MLP neurons of a small language model. Each row is named by its layer, matrix (down: output weights) and neuron, and shows model dimensions 0-95. Each number is 50 + 12 x the weight over its row's rms, rounded and kept within 0 to 99.
A block is one neuron, or neurons of one layer that tend to fire together. After each block is what it responds to, as a language model described it from the Wikipedia text at the highest values.

L2.down294:73 82 35 36 59 46 46 70 53 45 58 41 65 42 65 61 38 25 66 55 60 56 51 43 38 43 50 36 65 24 34 47 38 48 42 40 66 36 40 35 56 58 33 42 51 46 42 45 40 44 60 48 38 39 58 50 56 56 61 49 59 44 77 61 37 29 49 72 53 69 51 26 57 50 58 55 41 53 60 52 62 55 52 56 51 70 72 47 67 51 35 48 33 54 45 46
L2.down678:62 44 35 46 44 48 66 74 40 62 63 48 65 24 32 48 43 50 51 53 50 51 39 52 45 57 26 54 54 46 48 60 66 51 54 58 73 53 55 39 41 33 50 31 55 62 50 46 40 33 56 60 62 42 45 37 62 68 42 33 23 77 61 54 56 49 43 50 54 47 54 60 48 67 44 42 52 58 62 41 51 41 28 47 36 52 64 50 55 43 68 60 48 46 59 73
Responds to: Clause-linking prepositions/conjunctions

L10.down70:53 31 45 47 48 58 57 51 44 59 45 27 56 47 47 38 51 51 54 40 44 37 45 43 50 49 31 36 99 55 46 63 64 51 48 47 60 37 47 49 41 46 43 63 61 45 55 54 40 49 40 30 51 55 46 57 52 93 51 32 47 46 60 53 54 59 23 31 52 51 65 43 61 69 26 88 35 47 38 55 35 57 61 63 61 40 52 35 49 50 45 70 29 50 50 71
L10.down91:71 53 35 57 43 36 59 68 46 59 36 58 46 69 53 61 41 53 38 52 63 35 54 62 63 45 61 54 94 68 60 60 56 61 24 46 34 31 47 51 52 40 53 37 64 56 45 51 53 36 45 53 47 50 56 43 43 62 45 73 61 35 56 49 51 49 54 43 36 47 48 44 65 27 34 66 60 39 68 59 56 51 48 58 55 72 32 65 49 51 46 53 40 49 67 45
L10.down273:56 45 37 56 48 45 51 60 41 52 55 69 60 50 36 61 49 47 24 53 48 51 67 62 55 70 48 57 86 40 50 51 46 43 68 35 31 42 57 43 60 46 49 47 53 55 53 49 40 49 53 48 48 47 60 83 42 82 48 41 46 44 51 51 56 65 52 39 50 40 49 53 48 31 60 59 36 66 35 65 34 65 41 55 37 59 42 50 47 46 68 62 40 49 37 49
L10.down346:49 41 51 49 47 32 22 62 37 57 57 52 55 35 39 40 39 51 76 62 49 48 41 53 43 73 27 36 55 43 48 67 30 51 67 49 57 72 57 52 46 56 59 34 46 63 61 41 66 51 46 51 45 18 49 54 53 69 47 28 31 61 32 61 43 54 49 43 64 54 36 74 30 45 56 53 56 26 72 55 71 44 45 62 56 72 52 60 53 46 37 29 67 60 36 50
L10.down416:44 64 47 45 45 53 47 37 58 55 44 47 33 44 42 65 62 47 29 48 49 60 71 49 76 36 58 59 59 66 38 36 33 55 51 47 78 41 60 63 50 47 47 48 42 44 56 59 47 48 69 53 41 51 62 48 62 60 37 61 45 43 53 40 55 48 38 67 40 24 36 63 54 57 72 50 51 70 30 66 42 45 57 38 33 69 56 23 60 70 54 54 67 57 35 61
L10.down732:36 54 69 64 51 67 57 49 40 58 50 29 45 58 38 60 40 33 47 61 45 44 41 27 35 71 58 38 91 63 52 59 29 45 42 37 46 52 49 66 50 49 65 56 63 55 55 37 48 33 41 53 23 42 65 42 41 80 53 43 42 50 48 42 41 46 24 41 50 40 17 71 57 45 38 33 57 53 48 59 49 46 48 55 31 51 36 52 45 43 71 60 53 49 46 44
L10.down740:51 55 34 68 61 62 50 40 29 43 55 60 47 49 39 60 60 50 41 58 48 36 47 36 34 59 60 66 82 52 47 46 50 35 45 62 26 48 48 71 55 58 43 32 53 60 71 63 55 35 52 87 41 61 45 41 58 64 40 49 43 32 37 46 54 53 48 58 57 46 43 63 34 45 52 59 68 35 53 50 56 50 36 42 61 70 62 52 71 41 53 69 47 81 46 57
L10.down948:53 61 48 37 61 64 32 24 49 65 57 32 48 61 41 59 54 57 61 44 74 54 62 39 43 37 29 69 57 61 44 25 49 38 32 48 64 34 68 62 44 30 38 52 55 58 58 56 37 44 58 48 67 22 42 43 54 43 51 52 70 61 55 42 59 42 36 33 52 50 39 55 69 71 51 68 62 48 59 49 62 50 40 46 32 49 68 43 40 37 61 46 46 47 61 65
Responds to: Prepositions after participles

L10.down255:51 37 43 56 70 44 49 49 71 51 63 63 53 66 45 56 68 57 40 52 31 53 51 46 47 74 40 37 52 48 50 51 60 59 59 65 42 53 38 50 42 55 45 40 57 47 56 51 61 27 54 53 36 41 41 52 33 48 64 62 66 62 49 66 73 43 37 24 46 67 62 77 58 37 66 45 58 25 57 77 28 65 69 60 13 54 51 55 37 26 48 60 31 43 53 50
L10.down316:42 41 52 42 50 43 40 50 61 51 44 62 59 30 56 50 54 44 36 49 62 49 46 52 67 81 50 45 87 64 49 54 33 40 41 66 32 75 34 50 50 10 59 47 51 26 71 39 62 68 23 51 59 61 44 46 75 58 33 49 48 48 54 47 60 43 54 43 40 67 34 57 46 53 48 60 58 48 65 36 40 51 54 73 52 49 41 37 55 45 53 35 50 69 39 26
L10.down326:60 36 46 56 30 46 52 44 42 60 59 46 66 80 61 42 32 37 49 53 62 44 56 53 38 55 59 50 48 47 53 72 32 34 60 78 39 30 35 66 50 50 37 40 71 34 37 53 66 60 53 45 49 65 62 38 39 53 49 62 45 62 47 34 52 33 47 41 52 35 54 62 54 78 67 62 46 49 59 30 41 38 58 76 49 56 27 58 56 60 55 50 41 38 59 50
L10.down400:47 50 37 47 37 59 55 58 47 48 21 68 47 63 50 55 32 45 74 45 66 80 64 64 34 39 18 74 37 49 33 53 54 71 20 47 36 51 38 46 50 52 47 49 61 29 50 48 65 50 47 36 50 51 41 69 42 48 32 39 72 41 39 65 62 46 39 44 67 54 77 59 47 50 44 63 60 60 46 57 48 41 52 27 65 58 40 45 65 29 74 65 45 26 45 70
L10.down551:42 37 52 50 51 66 59 45 34 71 55 41 56 66 67 45 46 52 58 69 42 50 87 51 46 42 67 64 32 69 33 46 33 58 49 42 58 52 62 66 60 70 61 50 64 62 60 59 48 41 64 48 67 35 47 36 47 86 55 66 38 60 60 54 50 30 40 50 64 49 58 42 51 62 55 41 30 67 57 32 38 46 38 48 32 63 56 57 67 55 48 52 38 43 47 63
L10.down599:52 55 45 63 42 59 55 57 38 57 26 48 58 60 43 56 51 52 59 46 53 84 60 42 41 35 37 51 18 53 53 41 56 60 42 38 42 31 70 41 49 49 47 64 65 49 50 57 46 62 65 48 51 34 65 56 62 45 50 79 27 46 59 42 69 59 44 69 55 57 46 53 52 24 46 72 59 46 64 43 54 65 57 48 42 58 27 70 61 35 53 44 64 27 25 51
L10.down823:32 53 51 43 42 59 49 53 69 42 74 56 43 32 64 60 58 56 34 46 50 51 62 71 61 61 24 43 66 44 42 60 59 67 35 41 46 41 67 44 70 74 49 47 17 42 49 46 59 55 38 49 58 48 58 48 44 85 57 52 23 54 49 49 71 55 44 49 68 43 45 63 50 48 56 69 44 71 46 47 37 43 58 49 47 56 41 55 41 32 68 22 55 34 40 30
L10.down891:58 63 59 65 54 63 46 58 57 36 51 63 53 35 38 28 40 71 56 73 57 54 50 33 51 70 69 53 99 46 51 60 46 26 50 46 54 59 38 63 58 29 36 40 56 26 54 57 69 58 41 49 42 54 53 61 47 88 59 45 55 39 50 63 66 54 38 29 41 55 46 32 47 52 56 45 25 55 41 36 43 66 31 48 74 47 27 46 49 36 39 54 51 51 47 50
Responds to: Number-anticipating tokens

L10.down39:49 53 54 50 56 50 51 71 59 43 35 39 57 42 53 62 42 58 63 36 64 37 56 67 43 52 51 23 57 48 32 39 19 66 47 52 62 37 56 61 64 66 48 39 69 40 60 11 49 49 46 33 62 51 48 54 25 65 55 68 55 52 56 41 52 39 51 46 42 35 53 37 50 41 37 58 46 56 44 53 68 55 55 57 47 62 52 59 58 54 49 38 52 71 49 54
L10.down116:72 40 49 57 43 41 38 52 33 48 29 60 63 50 55 51 28 50 74 45 40 46 60 46 55 52 46 50 44 54 45 61 43 31 53 63 44 60 48 58 50 59 51 65 74 47 54 53 50 58 37 55 58 51 79 58 23 54 37 59 74 32 69 40 45 53 48 70 49 50 52 57 63 54 47 49 53 46 27 47 62 48 41 48 53 54 57 64 55 49 61 33 60 64 27 42
L10.down220:44 54 35 65 54 74 54 71 51 64 54 46 49 50 46 54 51 56 38 46 37 44 58 48 65 52 43 52 68 66 49 59 60 30 41 34 39 51 56 40 56 46 23 62 55 39 55 64 52 54 72 40 56 60 51 38 41 63 49 44 67 66 40 60 69 56 48 62 61 48 62 61 46 44 52 40 58 22 31 41 64 71 75 46 42 25 36 51 48 42 46 51 63 56 50 52
L10.down253:62 62 58 60 38 59 27 61 62 41 52 36 38 48 79 57 46 54 28 40 58 51 54 45 41 33 49 57 49 54 65 51 38 51 52 59 56 56 45 51 54 55 61 44 46 45 54 59 50 26 40 51 52 58 51 61 45 87 62 40 83 48 35 33 41 52 57 49 51 51 53 48 67 29 24 55 46 50 41 65 35 47 37 34 63 53 37 49 72 61 33 66 41 51 58 55
L10.down518:40 42 36 50 30 31 66 68 48 33 52 49 59 35 60 66 53 43 67 56 42 54 66 60 51 59 50 54 38 65 65 65 51 56 64 33 45 48 75 56 53 50 53 71 41 19 54 67 67 30 42 36 45 43 51 41 49 43 59 27 14 41 53 52 52 60 44 44 72 69 58 52 34 61 41 51 46 16 53 35 52 57 43 49 66 60 58 64 67 56 53 34 52 54 47 62
L10.down640:31 59 32 46 49 67 37 76 65 27 35 60 45 52 41 60 52 53 45 48 56 44 56 88 38 62 43 43 19 69 42 57 80 42 37 41 43 33 58 55 48 51 70 41 42 55 50 56 61 68 58 49 58 52 45 59 54 82 35 41 60 60 44 59 32 41 53 50 48 66 41 46 70 40 42 63 42 38 72 50 60 73 55 63 47 44 58 72 47 35 55 51 61 40 41 57
L10.down853:53 46 66 61 50 58 49 54 49 40 49 38 59 59 48 45 60 37 43 51 57 42 48 36 43 57 53 61 54 46 73 41 37 25 45 48 56 75 39 51 55 53 59 48 66 50 50 50 53 35 66 53 62 57 58 53 56 53 57 79 80 27 42 46 55 63 66 61 52 38 63 23 50 31 58 56 63 78 53 40 51 42 49 47 31 49 50 57 49 58 31 44 45 46 37 37
L10.down1010:34 40 59 76 29 30 34 54 39 50 42 60 53 64 44 66 52 35 47 67 56 40 66 50 35 38 37 53 34 64 55 83 45 53 53 64 52 52 64 50 27 37 45 37 16 50 53 29 78 64 57 40 37 70 60 61 37 71 51 48 49 58 35 24 59 51 42 31 78 55 54 54 51 50 62 61 42 68 42 49 97 45 38 51 75 45 46 73 25 60 59 58 54 41 54 42
Responds to: Indefinite article "a"

L7.down46:41 54 23 61 55 50 58 69 49 34 52 66 29 59 40 52 43 37 66 63 58 46 61 39 60 65 54 29 52 60 40 62 56 46 45 41 60 58 45 47 49 42 39 60 39 08 66 55 68 37 56 50 61 44 38 72 45 74 72 68 66 42 43 54 59 40 66 66 53 46 52 37 47 28 43 55 43 38 53 50 72 72 40 56 45 25 60 51 52 56 56 42 64 46 49 35
L7.down51:59 44 57 52 52 38 30 35 55 40 50 52 31 72 49 63 54 54 36 39 54 68 60 61 27 60 57 34 48 57 49 51 56 53 50 34 69 52 36 54 53 45 83 65 59 62 88 40 49 43 72 56 47 61 39 52 51 55 54 66 48 36 67 64 59 72 53 31 28 67 53 46 46 46 68 46 43 37 56 50 35 54 46 35 65 62 66 44 29 80 14 51 52 38 39 57
L7.down405:42 45 49 38 47 42 41 69 51 48 66 40 51 61 41 45 61 46 80 51 37 35 55 50 76 50 41 46 22 67 67 51 50 62 36 57 48 48 42 19 49 44 60 29 53 64 47 38 38 51 73 41 78 32 54 61 60 61 59 56 40 53 48 54 51 36 69 50 57 61 44 56 47 52 58 54 58 47 38 53 65 47 63 24 42 27 55 46 67 59 51 53 52 52 12 48
L7.down1000:50 34 65 29 54 60 33 57 57 28 50 60 39 62 84 48 34 41 37 57 61 42 84 55 54 39 30 45 44 49 43 44 59 33 69 61 55 44 65 46 48 51 79 50 58 41 64 61 60 47 41 50 51 72 48 62 48 39 29 49 74 63 47 57 45 62 50 46 51 48 37 56 54 55 45 46 56 51 49 59 47 56 45 59 53 41 60 55 51 25 39 43 45 28 30 56
Responds to: Article and word-initial "a"

L2.down487:48 52 31 34 39 60 45 49 43 54 32 65 42 34 61 48 64 61 61 37 42 57 59 45 65 54 33 52 53 63 22 67 59 84 67 53 46 53 62 53 28 40 61 62 48 36 48 41 68 51 49 47 45 58 39 42 42 71 46 44 73 58 34 56 67 44 45 61 50 62 59 53 54 47 54 58 61 30 60 42 47 59 66 46 43 27 35 44 47 53 16 52 58 28 47 42
L2.down633:55 56 50 62 43 49 50 61 46 52 39 59 48 28 64 32 76 42 53 61 46 63 41 42 64 66 42 50 52 60 47 44 45 51 40 41 66 49 36 50 51 58 56 47 36 55 45 49 49 44 57 64 30 31 62 39 58 28 53 63 59 50 48 41 37 45 30 51 43 58 48 37 66 46 25 65 35 57 57 61 41 40 46 47 46 47 47 45 51 50 48 39 37 35 55 07
Responds to: Noun-completing suffixes

L2.down28:54 45 37 55 50 55 55 62 49 21 45 43 37 53 44 56 71 45 56 44 65 45 68 35 59 39 57 39 30 79 41 67 34 43 70 39 57 52 26 45 58 46 50 45 43 38 42 57 71 50 50 78 40 50 49 38 61 72 56 46 79 63 44 51 57 51 45 71 41 38 44 49 49 24 31 54 46 44 43 61 47 58 61 31 35 27 48 43 55 57 51 45 42 51 42 51
L2.down912:40 58 53 59 54 60 58 64 51 29 47 61 45 74 54 50 42 42 62 51 33 50 60 51 59 65 54 54 46 32 44 47 55 39 52 67 59 40 50 37 59 37 49 41 14 36 42 57 51 34 38 72 35 29 60 44 76 63 52 51 72 49 30 52 44 35 37 63 37 46 68 57 46 35 40 31 52 56 46 50 45 63 54 44 47 38 60 56 60 40 48 44 58 53 39 61
Responds to: Article or initial "a"

L10.down66:51 62 44 52 47 51 39 44 40 61 24 39 34 55 66 76 47 46 49 49 55 31 61 72 61 47 54 63 51 61 51 71 64 62 22 61 53 71 40 39 48 60 36 55 17 48 62 62 30 46 63 53 49 63 45 47 63 50 68 48 42 75 51 55 23 52 40 63 67 54 37 54 45 41 62 49 74 51 55 42 78 55 52 52 32 41 53 60 52 37 42 42 26 31 50 36
L10.down296:51 57 43 53 46 31 57 42 32 50 58 39 62 46 33 32 42 52 53 65 71 37 56 53 62 54 36 48 85 56 50 60 41 76 41 43 44 57 53 48 67 36 75 67 35 47 42 51 36 36 27 33 62 47 42 47 55 46 56 56 54 70 60 64 65 39 66 30 63 44 41 64 33 53 41 71 53 54 53 89 59 44 64 54 45 67 40 50 57 47 51 44 37 43 53 53
L10.down544:40 44 53 44 46 45 46 41 52 48 46 39 45 47 69 75 83 50 59 56 42 72 73 68 32 67 54 44 96 58 56 64 49 50 47 24 41 53 55 63 53 54 55 53 40 62 36 54 46 65 59 41 56 46 30 32 54 67 63 66 52 42 54 41 66 35 64 30 20 56 55 40 33 71 44 64 65 35 45 67 48 51 39 47 43 48 66 44 46 42 71 54 49 54 42 66
L10.down566:64 44 49 62 69 39 50 40 53 58 64 36 49 53 48 57 26 30 44 61 30 37 52 39 35 48 57 64 58 38 55 30 58 44 46 60 57 62 60 25 60 46 66 55 48 40 53 55 49 65 63 46 58 21 51 61 31 47 36 60 52 50 53 52 52 59 71 58 37 59 52 47 40 58 49 66 51 36 67 34 33 52 35 59 39 56 24 67 54 46 43 25 33 46 49 42
L10.down567:56 57 48 49 49 55 56 51 15 43 45 57 58 45 29 42 50 50 40 61 30 50 70 37 73 35 60 57 41 31 64 59 86 55 42 55 56 42 60 53 44 49 54 59 41 44 70 60 36 41 48 58 41 38 62 41 48 52 63 55 36 50 49 45 58 18 80 34 79 46 47 35 60 53 37 56 35 52 55 54 43 46 41 50 62 53 61 33 39 66 46 75 40 52 67 27
L10.down659:34 46 52 38 58 63 45 51 38 37 53 58 37 52 43 39 76 41 62 46 62 54 49 64 65 73 50 62 63 61 47 43 69 53 54 39 36 72 48 55 62 57 62 40 59 38 58 23 40 48 48 50 49 59 52 43 50 50 32 46 48 43 54 13 62 39 65 57 50 40 58 61 72 50 40 57 63 47 55 45 38 40 56 30 45 56 50 49 51 34 29 52 57 43 49 50
L10.down772:45 45 37 48 43 59 68 48 45 55 41 55 70 35 51 41 38 46 53 48 49 54 61 54 69 64 51 60 91 41 49 63 57 49 57 36 42 48 75 62 61 41 50 52 36 39 55 39 43 65 49 42 58 43 57 52 46 58 49 41 45 70 63 50 55 45 45 52 47 55 58 49 44 41 39 56 55 63 35 66 71 48 67 46 54 51 58 38 53 41 53 39 43 52 47 49
L10.down933:60 42 76 35 38 50 39 57 38 31 32 57 62 70 54 48 31 57 47 16 66 44 53 67 65 40 39 49 99 47 37 59 40 41 45 64 40 47 33 65 47 60 48 57 57 48 58 49 59 38 54 34 51 59 40 52 56 78 46 62 48 64 61 65 38 60 66 74 24 57 42 59 55 48 49 58 58 53 52 43 57 38 42 28 53 59 49 36 24 51 54 55 47 63 55 47
Responds to: Noun-completing word endings

L7.down35:51 58 55 61 55 24 13 45 45 78 51 53 45 71 62 15 74 50 57 61 43 52 56 53 43 52 45 51 62 53 42 66 24 69 45 67 68 55 44 41 53 32 59 47 54 67 61 38 45 49 46 60 46 48 54 09 58 73 38 48 71 59 52 52 46 58 48 67 49 52 41 52 48 52 56 69 36 36 48 27 55 60 45 55 28 85 52 42 36 72 41 58 35 63 55 44
L7.down43:51 32 47 39 79 65 45 47 35 32 46 38 75 42 68 71 38 59 60 45 50 55 50 42 59 43 56 54 71 48 25 46 61 43 34 53 51 39 53 60 53 41 63 31 43 61 54 30 37 43 50 50 32 58 48 47 46 65 35 48 24 62 52 58 34 65 80 37 35 50 47 48 48 56 61 62 70 29 50 38 42 46 59 35 35 63 66 60 26 62 54 38 58 53 48 47
L7.down686:43 48 54 53 41 58 53 59 45 41 45 48 54 64 44 45 51 59 43 38 68 42 63 51 46 54 62 55 99 34 38 58 65 52 54 59 53 28 43 56 69 42 40 39 32 46 63 69 57 48 32 58 46 54 34 49 42 99 47 62 41 47 58 58 45 37 70 60 23 56 61 55 49 62 66 53 51 49 46 56 34 48 49 36 50 43 50 51 41 44 52 40 30 58 40 49
L7.down807:42 21 44 53 50 54 54 62 53 32 61 50 64 58 33 55 53 52 35 67 67 36 53 81 69 41 35 40 70 26 38 35 67 55 48 55 15 39 34 54 61 68 39 47 50 51 54 37 59 75 45 44 48 56 39 46 30 63 50 53 16 48 69 51 60 51 65 42 53 51 50 53 42 53 49 43 46 48 70 38 41 43 56 44 67 36 82 58 38 64 54 47 49 63 61 61
Responds to: Plural noun endings

L2.down367:57 27 63 52 54 47 32 39 41 22 29 52 46 62 56 55 51 51 32 59 37 61 37 71 51 67 46 49 62 68 56 46 56 68 31 66 69 84 58 46 48 46 40 43 45 44 37 51 51 32 69 41 59 46 43 45 63 07 46 65 86 34 49 49 61 67 58 38 68 46 46 61 52 47 62 46 32 51 66 47 55 49 50 51 76 51 51 67 44 42 78 48 51 48 45 66
L2.down388:43 38 63 58 45 52 71 33 43 38 43 64 62 71 61 61 46 56 60 43 48 63 16 59 53 36 59 36 50 53 52 47 29 29 46 55 73 55 44 44 45 43 37 18 41 50 64 60 25 59 40 50 73 51 66 36 61 85 45 64 46 60 53 26 50 58 44 44 54 38 50 57 45 48 30 52 46 40 35 61 70 37 47 34 61 21 53 46 62 45 44 49 47 63 63 42
Responds to: Word stems and month names

L7.down331:38 46 76 61 64 35 35 76 37 54 62 37 62 54 55 56 50 24 45 40 40 40 31 68 49 49 61 67 49 56 36 51 61 45 39 63 61 61 43 55 76 63 45 54 45 31 58 40 40 41 66 33 38 64 44 40 62 79 66 65 51 51 55 47 67 41 10 37 26 62 39 42 60 43 54 48 46 60 47 24 49 51 44 41 51 36 56 61 50 36 44 60 48 55 48 41
L7.down419:36 28 51 64 69 43 45 33 50 48 61 56 60 49 43 61 39 49 53 49 86 55 53 38 43 62 51 52 98 48 33 70 37 56 59 65 41 54 46 55 90 62 51 64 57 53 57 47 70 48 32 56 55 55 35 41 49 73 47 31 41 41 52 48 38 39 52 61 45 42 57 53 65 61 66 72 60 65 59 45 29 41 51 46 47 62 54 59 47 63 27 32 30 35 34 29
L7.down459:29 47 28 42 31 56 39 37 39 55 53 47 31 22 54 67 58 69 45 42 49 47 51 46 41 66 54 51 57 51 36 50 65 58 39 57 62 38 38 54 66 69 42 56 41 36 63 57 61 40 53 42 47 45 51 48 43 63 65 41 63 69 60 70 51 49 40 55 39 58 31 65 72 45 79 43 41 61 36 34 36 51 71 43 60 33 67 46 43 23 51 65 57 57 32 60
L7.down927:37 50 50 54 45 70 57 45 71 69 78 40 56 61 44 43 55 49 37 40 53 41 40 45 35 40 48 52 39 51 51 67 58 70 53 40 45 38 52 46 61 69 58 43 72 59 47 47 72 21 51 38 36 52 46 53 53 52 60 45 48 59 62 48 43 57 41 54 65 68 57 22 55 59 35 67 59 39 47 43 84 50 37 46 57 70 49 54 52 43 53 34 61 38 46 42
Responds to: Month names in dates